MLP neurons of a small language model. Each row is named by its layer, matrix (up: input weights) and neuron, and shows model dimensions 0-159. Each number is 128 + 32 x the weight over its row's rms, rounded and kept within 0 to 255. Numbers have three digits each.
Before each neuron's rows, "fires on" lists the tokens most often at its 100 highest values on Wikipedia text that the model never trained on.

fires on: "-", ":", " of"
L3.up427:136161137154097119101104099167118130122101162109158094151101160116085148143150088121116109144146090121189106186136095056120143128143099134126124091133141089163176106075113054139127165145103130108128138141049118093100107125173139112167183168126130124148118145149081121057107144125127198091125074064161173116123154148152138104165204178184125152133150100149153147131117106144115122162109168164145131110152130139137114045149105193120136224152158154119100114122167166190147046120126081

fires on: "s", "ed", "-", ".", ")"
L6.up270:106202104084098106074113183159079152134128173038127125189132102082176130183118118094157102110156114135160132184134161122121082059095167153143159091148141175087131184096106075114137141119129137103143051138097169136123189152167171145157107121111139126152075134154143074111153077152128106147131086114079171160138112140114146176136132161093121101136114160191115120098155106109103085097117108138120130117108127113060120103131152070081117121161152122112199139131094121090103167160156189

fires on: "-", " \"", " t", " over", " ret"
L9.up410:108136110126137107125106164095082168132128137123135163162145136116145115109212084139110107132103119145154109105164104143127066138138101184158148108104107129146157120121109112110111126122148130170143162097145123069100135108153138099129211141129063081138129149143087171104185123187161145124098051136103197014135109123097097133100132167173100104154088134185101106125141127121129149034112097114196133138128178136100110111185167071141173144092095060157108098152096088163119120112157171

fires on: "-", " |", ".", ","
L6.up499:145137124140123081114136145133074136123134155097121085069116175079156143113154103111150105168163126183147149124143093135124127161148142168148201089088151112133173146101107098133200105114126167159084094133095145077154090174157187130135099182107118144141196108136152117118079140101174122153138105103104176102128119170134122109132195168135149059131116145082112140101124135131079152093179135082171159100149125109101094053170119150138087215175103130099038097143153163144131096139085080

fires on: "-", "art", "r", "v", "d"
L6.up633:078117161118110144140118170105104145121122160109148104125074121127085115135118112088159069113147188160149102198138077114111123097120088169128132139056175202105163139138083150098138204106107129133120068138209178142129111138121134081121153117103116116172140131106139113129103183153170158098127160130122173105130159188142107156112127172161107111033116189071128113131153098118127168120208151061071129127128143138169119098149127114180132159138132099082078182126067138127115108138133170

fires on: "a", "um", "op", "ar", "á", "ul"
L6.up196:087084133124119119149114147143076130082178178095181067118077133103121141125128150133130084074204198114144148087152078158147128132117097127091138097119129118142099165094126148120156071196160136142158138211160173088138150105154163150076105148098064103116137093132165094138142115136172121119096132171132089104137105178122143065123158130147118115026087155102124082138148104116140141123209165095162140149112128126113216125153110129091133107149146135078128123088062165124107135159107136

fires on: " to", " in", "f", " we"
L9.up507:115124145099062093162131149116122153099137134088146128109107084140128175083207125144137136067113086114141113148133128109110088096149120066146180094120055124152114121094123113138185160103128153161091164101112143138119155146120164142153127103072150067142129115180062111183121155104092182134074130077141124090132150187151141173136130181115133133108130126134111148184152114157172134137182030139112111154146137147079118073202156158114154125114140099161163082157078135132112110068041124

fires on: "-", "ed", "d", " a", "|", " el"
L10.up567:114096078106139163147131098133135163101161120104124137172089136107117137179133127133117157057173141150152093091138118128165111149111141146121138120116094174180158170066147053070132127103163145147162129140110147194156092118113166098091087172105093088084101166162097083080153095171144168166097079113125201077174101132066155170111194187149065102102094164107107117098140120164155086117096120130147099154085123163096134070190156095140140136172126116143167113094151137111129189117140124

fires on: "d", "R", "te", "r", "qu", "l"
L6.up345:069126151113141088171090093136128114112123160074160111146094127095108110074154138110119109044140118119149146150107034153145117153132071144130141118100127066119225101132144130111172142129133085162108114124153147102158138148169168077071148147137122092172116150135111124104148143161197057176170151119138133082160158135151125158088100113148143122105140193103116135142144130111185079125182108060106082103131162138174139129144146147145140205111106086129143139148129150123102043075164176

fires on: "="
L10.up63:103082175110098095080148156167141198119104153135115120077158098122115145105164161148168088110134143160121135184136129072168074158115090137125163124096113150108115162095089055132165162146115167154141154129157130178110150166211160148077147137121084092121148162145145171159175128213198136131107106095091167074136093133081155110170141166123126071100135146152115180125128103156180149102122082093158135166115115182089111096129126161067086116101149087133120102114120163158082118149101183

fires on: "-", " most", " first"
L10.up445:188080132094069179087121167121097116204137130082103118135098077152099106127160127096144102107135125119127102104111129110130098134097125167112135116132120136140164132097127106156141121153102098144107089202123129134169118067133150166125158123094089093105124132118124147139171172134139098099159061124055149084165055174139132167155149162143117191124101131118125170166162109146121171108122135139114133204159118142175153087125150036191117120153126077095152162127145176160053191203146095

fires on: "ed", "ing", "al", " long", " studied"
L3.up514:079140153113114127095114069178143137160094121125106153136125102116118149090160167108196139102134160100128063106121136121156160142069117114145153077066172098098111099058120048155144122162112163142144123110146150105101194109131166131106134149124091140137205115162145155091149059204103112125104115117124175079098139153172177156153195153176150142048145125107118145109137105133118120114116151181138057108154142115163113092139112088135078135157192081198100126147134149122098077149130149

fires on: " to", " in", "ke", "ü", " he"
L6.up127:160099120101142163158111158168084172178106135058129108131079109090134185074175142131123147100099158120155199163131082167103122110130099136134134122053070187134151157106082114220148185135108155135125141149161153114114101128125097093044205107119147125140123151138146133137166129114125102098124179128142111163149167100121183122119132160124069149102126117120092143122104098130187147119114116109110105148167190145093120072173108110105089163091119086150068124058103165106114077176144139

fires on: "=", ","
L4.up478:123069087105097120123090072134118120148083138022157125106097126139167112135108126099136142079128147113133178122150115099133138163118137146152169159097088183129113176103149138157111145117121104159211175162178142137136186065102133134138130158126104097096095169112133157074152128176127179150127122122115164139119149097098162139150152122154163078067130156142075125154191108134131192117153092129166113109137157121075238107153108141080080125124109153159125077064180121112137107141066104

fires on: "-", " and", " or", "–", " of"
L6.up373:160087137116132122127108105180145129106120121095174122057104119112159133089143093082140126162164062142122120133138101049183092157163107148143153096131143127132087196097120142113115167087129142123136128123126139092129086128187181131074118190135126098129178169115170110088078099116175143102122114091127113041121171126124118129148157138166166131058089174162140104177106146161149209117141120111134110111197152088117119045175153100177100137101138106099107143214123081128115142105141155

fires on: "="
L10.up513:119090189121079119106144129158110207138117151127094124091169120099132119113150158148139089121175175166130154171152119066140098206108114154147184118112090157117093161082074090138123179127110151159171154133162113196135133171176122124107146174124073080078167174165107142146162093167204120085116115078129120099126076144081159135182104158149123095099106151153126161151118109149164126091142102074147105172129132174097091079155122148091095130105146073153144093106118141145071108164088172

fires on: "="
L6.up169:110088206122131110105056120172120176127093163110061152073182074052146085087123190121153065107199168134107158173153123098119120183106144155139177136095107164078126166127115103138149145138125153148158161115144145153148167122179139108067129136113110106113121147140104147118175131129202098110124158079125156060121065111107156159163104162155160139106130175163130150147149114164162129139145080095128129143108117158102119109146072127091110108130120142095117088126105123196113113158083207

fires on: ")", "|", " |"
L3.up131:137065135121145087131108118130137116082129144142140079125093175100193111107142149074111095100156131084130148083124115124091151166042137097156177122056129182128141145118131158161151150135165148109185128217162168135129158143183102133148135158101055139115129118133101127092115144159148083164130114097093164124089162175105178085108153126126153160114130128133100103096155119198146165089133112148164134145148135147134151135197119147095056113136099131078066114125092153172013129158141149

fires on: "=", ";", "/", ":", ")", " as"
L4.up192:117071172134133151061109094118066130155141175102146117162102097157115119116087131127138126089099160135156127174131081117211170116140151110083162129090124131120146142196100102139160139138124148112164195107136162112149151184134185088065207168105113129066099112126098141112093195175107141095063101111134131099137079088055171134124162125130130177161155181106079181116138096158156125123153075125109100110166132134106156125096140039132135131112090138144095096076121153149150147140106143

fires on: " |", ":", "2", ";"
L8.up404:112122142133105190104042120140118134105115136084099098175134113153162161103107114082166126092145159136123124191106123172168152138063099130158083132116121145112117154107103153122171082146106140122129122123085162088098157188165140109126132175107161147109143137164141155091133162072101113081052120112095175168088147125103157118144136140159108139151099151106095179096095143173118115088136183145135121148169096148101159123161197101120181158144170166112134148047132089065057088124213074

fires on: "n", "r", "ps", "d", "k", "-"
L6.up36:156108210131101105124134153107112110155128134102206113141109132132169106159166150056132116066093199135154092158172086120108069147157113111121116138081150097099155083106140134154151136158138157103128097179143147145091139163145211071158120124119152139128099120129077103096151110173120122113125134057150117137185103123135132077160170171141117154081092182098101119112166088134178157139167153068122116164086135119121110053217118073102076149137120074141147101145142133170113116106133087

fires on: " of", "-", " in", " President", "\n"
L4.up619:142157144118078065103140103104105141117122179109144129167094130093113140108195097141138081173119087086134140085164044101141152123113125158141164120133103155097196122153131113138100153091126148143172180167148131104103138142113081139069172095137091127139138144131148135092127080180120161139185131133105173082097157166129177124144120136132092170086145176163160087127119132151123141109143068131211134093134190097124169099134101075115110099127079133157069117064128068184043114168107162

fires on: ",", " ph", " an", ":", " Chinese"
L3.up339:159108194076076148074078149116131123114127151113145110064113070146136116164101150109170168127076167142143156131186136098158164158042166082113106109147147201055120110098112097143151215112080112167134121101132171169164148139152156114079097132057114133120112132105123098151100132133175162077127162151099069161151088149105149102102101134079134095104152127131113140126144104101107179123162095118120143203128141176148193148141104095090102151135127142129118115082143173123149085143102176

fires on: "s", " including", " of"
L4.up638:107122136102093128089089190183114104175069174105111135089107114100162153139145156101127134134146147137128158153106140107129140177078172111198099126104080087115104171089157160176165070169092175157152157166144137145090173158121129102118138144114084096109130150159107155121110066118164195081093105106163116129092102165055110060123132133178108193145140139130157160114153127149092162147098179122084114171127133167105205126144120142119101165173120133109133071026149123116120148154139104

fires on: "="
L6.up100:119084170109118080087131122144102182111102132120077132103188120090148124082153139117172077106168118149098160188158158084146124177093093190176198140087088164099128176113097082155156161132109181161195160139151141148151161124206140098065147135102121098084155141153103148145157122137184137099130123084089137098150086144096139149152087163151134120115088141169121154161148108133162108124130122064163101149145104135083124102169075152120109116092117174142089082091125089177092096161108194

fires on: " used", " released", " made", " designated", " published"
L3.up404:129072150104092173128170105121085177205130171087153085189038105120176178134108122137121146074137134158170106152138133130156122154038093106160127132143120163150085091114098093159173107130169172161117111115134091132133130112156143126174130167072131103098111192100116165103151122117137153128060157135097166096108138087159085150084129205127113115117089166112068151125079112133133113093147127074145141162115164096073139109130136062069139141156126094136106088122091187135112160135135150

fires on: "ar", "an", "\"", "a"
L3.up8:108132160126057130122078149146121128152106150036134124146079101096128093136184149106150071078155150139152189073127106086133097099131140131126155146130161177098165195130116029225167090154150112162115131145116123081122143095198200152121104123084098105124167091107132146103122079192107132093120089162132116112105105144120171120080142146102096156118150121095052157173131090091137158157101127172111135146149141153117192165086158137129159096136164137127118136132132111133124111120069136

fires on: "19", "rit", " of", " final", " Voice", " British"
L4.up47:113107153134163208140093096147127142205061108088140135145087054148120130088142126152096084119125139182140124118149150135155090135171186121150146137155132111128166178110092108130152097118147091170132120150127106089128109108195116165132153129131113120133137152143103135088076160150156181130140070178031160096101155120165111058075150127117113106115133128077093124143093146117126085173116148159164156129210152165086125098115151088084108142084167143063051090138138158112123130095093171

fires on: " while", " of", " when", " by", "."
L4.up585:132127142083100119126105123113174109091122147089141102125077172115133133091170174086129135188090099143153109098133089155163130138139136161156196098077154110153197138087126137169104104115143140084131153143128182097107141075109095110068186125119105114158170184142118079059113097147158140109134105129103159154132153163117159113163119110168112067085176137139083106118154132071179153112156100151139114158173213111132142139207122145179128157095124113149063105053151088174120081144084113

fires on: "\n\n", ".", "ome", ":"
L4.up151:147145177115081134114074135154080108173104157138159093101137059123073128106133130105102120180171142145152141101144093107218093134089132140129122138123186131032190116126090045109158169145114094179117127139173150059199150161186157118107169108121124128081108156143162098073123106097086131113093173132131118147154108151143147114109109126094072138137093170136106150200069088147134138130132120137117103106140161153113091094166137058086128121135108126166144180140146093169140094121128157

fires on: "\n\n", "History", "ly", " early", " of", "ter"
L3.up240:145145144182134167141070179137131103112132133151105086147161129079112105164222128112083089156189118091152095148102101132102109096134124162119152112133087099132155082083135061101149200135095135115118160129068096107095132093148133143126116128173119101123130130116064124120105161080172167114135017173117090087201124140099139127153154169144134159146178105158199156210123095127141112142154149160134126150097142126160111111172129094124132194166182140150125118164091095132130097096122087

fires on: ",", ";", "sh", "ing"
L3.up70:121135146119108119062097081072145094154114137085130117142070126111137147121192119092166105198079090121141155173136144155150151148129043195184154144131109167107125089100107138163126165093177142113138127079140092094078088084201109097182143165138065132107145150157123151100151089143119161128126081119128137129106096137164172182134154114150179127149172144133102114142123129125130092093111168126205188178112187174113166114085150074077122142156120143125092124159146086103098133186129108

fires on: "ve", "o", "a", "op", "nik"
L3.up311:122098157112131135130161181113168105116095140120109125105136165112203111150102142121138038153165143074138107138152162130132155143081157158114106117061121116130151105123169133076151088130125149157121125095156158138126166118160220160039134165091092135112169109148170107165153095101148100102044156125101098129074128134146181103105156124145101119081106118128165034112121131108153185169170131129112143118171158168134122080121096164114086123146176152096146138125078132113051133186156175

fires on: "="
L6.up468:094079209079111139107097139134125192126094163128093127093173146069172097082120162127163094075157143098100166164146133139081109184113144166141152156091123125118117176114083090150139182092131169196157102137107144137099150129174189090093137150072104098099127155161157165148185101111170114141139152107153146063110085126098150154135085153126097087132127185176088168154181117142140065087159091114138106149109125171112114115148113124093122130139085166113118106091085148198124095170098166

fires on: " of", "000", "ous", "00", " with", "ial"
L4.up355:160055127118073147089102054167113138138078099125173126198109114076116149146160097136150088095101135147122144181164141124110085161118073135132127097141178099105147168151160118073124116108109177131130131106145149061101074153160152176116128159111098112132149068096104142138150152071090117122149109103158129103180128063128078176098086194122126122132105164064121177176097128215096150159154152123102137144134113129080191120167120091152110168092109109139124156158186111078123166126116130

fires on: "-", "\n\n", "=", " |", ".", " \""
L10.up486:081111133107083141126109159176070161139143179178162126081155120094171084159154083102102135152147142173129154134132151092090124185152149140167145091161083146178173165077053067097127111147121112140171129157097106129125133186153146091149170108062087120087119111154129117130149113087184174124092086120130186118155161172102113127122088160185139126148086109120081100149116112168134116050143186070188136118100134131090196118137128109107095133119089143154152071139136096114132090122183103

fires on: " and", ":", " with", " the", "=", " to"
L3.up508:118092212102094145092107172132131151126138120061167111163085129125171161171144097157087089159124213187131137155156096141141119092076170143132112087152186139116079168135124118120149175158075150113150140149133128162143126165136152158056175115098197092066125173148068164060100117130119118078067107126095113077114121139096150162075140114067084167133152132108133180163123115112089137108105109148147122149154157135162119104160109080118102140190087134143131182132119119131090170141129104

fires on: " |", "-", "|"
L4.up347:169119122111064109158154154086077135082146141081195051145135088117139137143158088046105102141166105132149170154130145133083109103169166152143197111111078139159160179084132054121152184099200131127154134120189098122132113137129128083105147166111127109119160093098086095134122115131191160082167082089076147103128110120050116158159141131137128105157104136146151107135147142171152133114136131101170104139121160124078203147122141142174114134106065141104123067109118146202128156110116111

fires on: "-", "le", "ro", "it", "nd", " round"
L3.up523:073090084088130182134142135145116141106144148169109092156124081124109124228180128092153082059160119156151149139155119139158058131142126167061123137133112095120101183087048132157137161157108103187160151081115165114124127093196117182109150136171085102095091147130097122138099158114125131130123099118154146097157036136144097102121096137121123125159169122102155169136130115108161116174087109155129118078120143100168148136089162149164153171124119172136148208070134146122187129076150151

fires on: "=", " since", " who", " Pri"
L6.up47:132096112087148090123113136076123107135113129104131111107129167113107150142155085121148090119135126137143144183177145151136141170114113168156154143122084177054110152137117139150111064081150171128179082148151061184109160144116159163135174131120128080126162173155091063115182095146116147156105096102137130141139050133128117164119141133105168122096168153158163112164120096203132146108144077075111124138124169162113160089216153102131098086194075129113125102130075137165112152166023126

fires on: "=", " ="
L6.up591:145096153126120131103086106109096164132134117060130098165134130165186148150146094122122141135062133173141099169197122095139136177110104174169166115132105148128108129123119118196131131126187107136123113114112097110112171119073145154091182158117073095104132158087123154126246118121092211119108117124113129135162065154055154124123130188140193151099181187137122144102099144111143127095109178157150102145131145120044184087129146140143073123131093122125135110110149085173078132131086133

fires on: " were", " are"
L4.up555:126086169081078130085041112166134148078073136088085119096171088097096102092130178138136085119159160129118153159141136084097119170105121183158179095076114129120153163125107066139157162155113211179183139149145165154114163088166108126080132138120087057086105134121132173126173111153181114135145123097118130116115072114109149140177090149127138134146091131163114118196157092135158155135165126058161136141118156148090153106153107131136077127127105148136107116139148101165065070181151161

fires on: ":", " |", " in", ")", " of"
L10.up309:112143149054174084084095096162087113158073102051132148159092098178122158085130152144178118118129112150103187125109033163124138149099098158147124071106128123129144169110117128169149117064079063105109132157082182102093165177118159178127115164084098147131138113144060153153156097118089141148152139078114129121124127152110213167147174126170086126082117162128143121136099146158124129119154150058111151132114145140137155149127156059098118169113125168109102123061148095137085149122133103

fires on: " |", "am"
L3.up618:116128139136080083131065154183116088119152175093132119103088090075169168177097140073149056148173144099139146079146087132153141114082124129139126130090131124113137165146105098214139102160147147136124135117171140131103156068189154156143153138144065121080178176101077150041112126139120121087100115156141107115139128159103194090174191121157102143117177118100165112126175127139111135140133132193167167128176127100116198136102130116168110089144130145115083141056113119176098098141122105

fires on: "\n\n", ",", ":", "=", " point"
L4.up279:105146188103134099126112144189095125125112137121143123105126129164161111157118102090154131097123160184139167159100127087165152130049125144139081092131132115084102164171066048108160155151145085179128123074141182172157179154186160097130131107041157179066101135102118132091140159120134164047091162082132161145171110148110143097136071117144092125129095147100139185143133112073150150129139095126113102162139126105138159115108132085124117141157064167143146139047142083130111199137119113

fires on: ".", "-", " |", "/", " Human"
L10.up390:137069174132092091073121157077065119176127140089145128178098168110119123101146120120133140171135077158098119178146110097106097174130077161246098111085089096167163158150128091088153111136143091132126207139131127102173188178189136094129136126082101147118114107107127138122135104117139110134115123123041142107143127149096110190115127127134148149168092156160109156087089118132179141090145163112176111078134133166052129114138154094149159135129077143150139150153150106118127093202161096

fires on: "-", "la"
L4.up43:101164149049117110122111089118086203140105149137137095145103155135189144187178120123089124118090165186172142126128121095099078084124110092161102133088132134074078189131043085193165082125179120111151123214125145178156104104125182132128121176149061085094179122114110139129137106161143122106121081112146146125109075172094127087157119171173139086112151123100139119115109111179142089141109123153107148120054124114168133118158118066164134153092137151111138165099139169123152139145116101

fires on: " of", " from"
L3.up60:116126142093140136073161103176100125123122189070164111123058109083139157035129107124114148190118150129168088117190098119109133159157098134153197094148095122116154091115122139139081139130147148122132173152116119095091128099163105135108160103139096089165144162174138071078141027100163153113203128137123110126166189144090180128140140153173095094123133157139124100125122117178131154100119157107130122157163180172146112127209105133138073144083159112155095117083100124178099087150097146

fires on: " of", "s", " h", "go", " have"
L6.up528:139134148115135094045130173173163119159095139098127120094089108101152158081144128135179115108094152172141124089133143157104142140082141113180158091087088128101096137137128100155181102068122172144141154164140097095134164062124173114136158164074145110128112126123143134030137179133104202102110077117160112098174140156098145074144169127133114154125128133137079140112130121131153200144139188145157093162085133137117101081131116082127062181123126130090145143044098150184151047123120102

fires on: "-", " |", "|", ".", ","
L10.up597:121116128057113063086077144163101140165126203089131111113120061169184141171152105112133123063147207142125144098151135087206121164104104147181199155134104110138173138071059150109117131077100134164147140122127163084105126094162143175090127133121151151174114149122118112076120114157118117093090128090142159143135155160084160137163195115135117121060140143192082136128146090127135113089117155171143100109168160158103187103124141082147104130090135165140109105074104114169103136122095133

fires on: " to", " he", " we", " g", " \""
L9.up386:136120160125102173152090135197088117158086109133161134137145115094129170096201135119071128090123118180144120152153104126131066129143145159123141157099105136124119102113083068120174136121137218138121194163119175103199131168122140124148143131074108116095135167147064124158117192126131109136103097114155141093190159148111154111100082159201098096146158140106105126114107120162113145108116085142147100157116157167065160091164121045114143132121105107114055036133096167111098104111080140

fires on: " |", " of", "a", "}", ";", "1"
L4.up627:090193158089116131141173091123146156106109130134145063141088128117112155084148133102107160089091065112160135217129134118170114162092102135105161101142083110157153122148117049113181102131112142108135164222074177098123153153140140133108149201067086137115148080150114145094104125123132199167106109055156126120151111124069145143135136157173116123081092136141160119119156150145129121117144126147139089170177130132085169144131125162065153163123144154169086067136134077124139134059110085

fires on: "ed", "ted", "ly", "-", "ated", " to"
L4.up431:090135143090075146075133104136137093147056124082134110120105120122159098167179116095086143139181101111138117111147119135154100135114086153155164083110142124123140165104132082131126207131115119148150168119106151132076131132124127073108117186125090128136152161122159177124127094091120118095085102108100161133142154194129149145173100183176179122102079116151140184203107113143080091130076117103147067168146145188067123139169149072115135180155139094172101107149185155071131113212178118

fires on: "/", " Title", "ten", " Candidate", " Name", " of"
L3.up253:182114149083155171111125090163145160170118162154140095118079140066109165121142123126126088169123059109181148156189088088130119148137129147089149080158120086123127118112050081171196130146090149126119106129094127097127148162165164104120119162159097082115116116125142101137128094102153151113090103128161097045127105144143177126122184128169091115168112161127135172100091106115173136102116050126154131101152184148110144045165134161152146164096176142100124045166146138149113121165057108

fires on: "-", "\n\n", ":", ",", "ing"
L3.up449:137184167097092120099117087176131183165106167125126111131123133145101123089208120111040125151154140161125098195102107109133096138114133151127112093152138083080110074114056071102139180144099129082113111108094084133067110076152148098126139132136150055125164110129095101106123082154121189069137063136134176110140117156172147102123134152157136139109121129107142150180081108110130090125135213170126129130126167161141092113145180130102137188093184160215141157144145131128107087144148130

fires on: " |", ";", " the", ".", ")", " was"
L10.up112:070135105131088138059120136076142106122102145095118117141132060126130179125128137092161090137105109208111156126099113146161109141108137136145103065171155162100161125148080138153194098146092118086117160120136105176146089129132123123160123145140134164077097154194138156082164164080165146142139159130101091133110106170060181181087186169104055168105113162139205140106137086152149125112129170168133119115110128147110150114150175114088075207160140152151150083079144115119083115124078095

fires on: " and", " |", "-", ";"
L10.up555:156142169133077136061145155149039118130166146057177116118092068157105126164198114123092167134086139167115088103123115078134040160150127150181124127060100125122170144122116064100126146154139121099136168159137141107172115146136096112145157177133074114129156096149122127127126137145157112107084088116093141103120130190152157161146151128194105161124083163160131181116126090123186149090111116064157090186143123155092172127179134083127109123114073145176126134110120116117092158141141062

fires on: "="
L4.up539:130098182102112127072043115147152177108130148115078127115164103080140108103176154138128073109160172169124181170128120096136127191071132165134152111109118197082126141140057073148145161153135161181162145140129128125121151078166136101076160126123062101118147132096047173142158101161218140118141115093137120073140120116106156091164099190129111129085120136137115107151134058095118144116122106083169109191123128139133124117158096188138086138158119148123103114168099148149075137151130165

fires on: " to", " 18", " Cle", " are", " were", "."
L3.up210:113076182114036122120064127154166172107084118107111129123170096103130119095157154125135099138157139157119155158154082068140123183100095158148198075102070150107138145130082089121177183173130184182174112154128143132111141091175115113111131126102086101092179119165087131097187127163193126140134100099122133112146075148111145170162109150112117168118099135150116095179144080150155145139143112101154144148113154176119153077147107114113084141115086134167059099111128087185074079149126174

fires on: "ly", " of", "ally", "y", "ry"
L4.up567:143126146120151179024145112166135101087083177118140110045139083096143123102145141128139126142150182127166122114185150150147191166139077112210092088081106094088098142114143159142150128134072166085118162107115144079084134138197130085082204133150106113153155156152129139120160111073117116111114106095088150112109159129103169101131096159161183125137125086145123153155125079087098107090120128127105116155145141225132142108149142117124093205118179117126106116094131131076129117158160161

fires on: " for", " by", " in", " of", "°", " with"
L3.up108:103104167101103202113107104194122170063109090094165102182141137160114159156154073119116080118122181152169099134158080145170062098089122108100093151124189110057135162132079104099155125140114147145058152168099196107133146190150150110127193125106153122151132088116098093156179146097124117065111171102121099071195104085100146168129131146126131170150108127122094199163119118127141160162176099128091128126177119111147104121170153110141146134089161136141124121120110168150159090104102161

fires on: "al", "p", "op", "ing", "ss", "le"
L3.up83:129043133121060103141074065203131108156121177144109109135077140074154123147189170139161157122163141179145104090104116174126074131091161138131110124107115146077100107102117036125150175093068166124105112089203107137135110174122125146105131177117121061091128150123143119112092127180118180023126150155112129149160121166132139120149134151138119131089163119138103185155077125113157079196086170160117128131187133113134147083147125145140125141131124100150099144146152105105125113123169110

fires on: "ed", " released", " published", "s", "-", " used"
L10.up248:142084134060115096143193140165108154150076168101138134168123055123178153164190133114131148104149117149146075200153163117095156105144184153150162108115124119129107136097097080136145126152118181118123158133141121148129152140130152086143148189101138136108112154119125123161136107106099178133075094110158210136121104172056160146144115188124091074091117107137090146078069160114109075084106079134121090106097134108068087056144152087105106144180115128109167104161127088097171130117180169

fires on: ";", ",", ":", " and", " –", " Chand"
L3.up473:158120226131170100110093132109171120117070178130134102108090142130144121110209094096086132158136106129132144185110127134118119145110098176204178114091118128151141067132095132192149131129184151132134117107114124160118134093190111146133138168146105083123158142132098157081150057129150137116119158119120160128064092188168156166171146126180107104080103146145123065119165104141144149147155127117096160122130155141126124090163107149120087126115109125080050071090157094090043110155085176

fires on: "-"
L4.up620:141133104095132122099145153105072175152167118128167108136067095161151107121136135119132102154117136184154139126108075068171084115153132156136097142132200162093110179101088143152132156127164124141136111118151178120176074125109160100132125114091082108109167123061129117101156084207154112080187167138121130126142040192085123119180157157136072093096138124123155146159128103120047138135138117175157112177109153124143146069129132075187142113111126171100148080115119140179077163087101078

fires on: "p", "th", " and", " of", "st"
L6.up252:126125129138101118099066083182144132138099192073121131130080106110206157151147118133182136046102143132165099099126121139167090143123150143127132058098137080117083187121120130098168106127133140111122159112109120088185081109146212102141159194096076083160156070148173154129100119139173119152091098143134132113146166176116133147143137184149159112090084147175132142129157078176169120113120165089125092146083132101135165060184138108152087152162130133087072151179119152127086127105119145

fires on: "-", "yr", "=", " during", " in", " of"
L6.up165:112065146103063126145077117141140142156117137112150129063122180122131159130129096080071112157125129136167165135114154126098116200122099208192122156142167158163135137118148065106075098120159099161151093156083098098112171139152113168125132139099112068127149123163088119104197194165144152191135113072130149117170089115119111156155103141157123155092107189173101148098086116119093127094121173128087144180130157105088087069220133129117155090111142128127143086114093106153075128129090122

fires on: ".", " down", "Career", " matter"
L4.up267:106125115109173184120106136168123136164076117118139124071134101157090158139128106134126143137149116162129113131115127130117144128138147155170194121129142101129154176064084089134153089126094159146099134077197114137131092157166112088076111124137086112165130133131108166099146167152147132056087113094051182125078158169098101180201178134134179088112124118139125223116155137058098142070086133109166146101194127111155173112108184112190102166098090114126118075167138151127079117124105124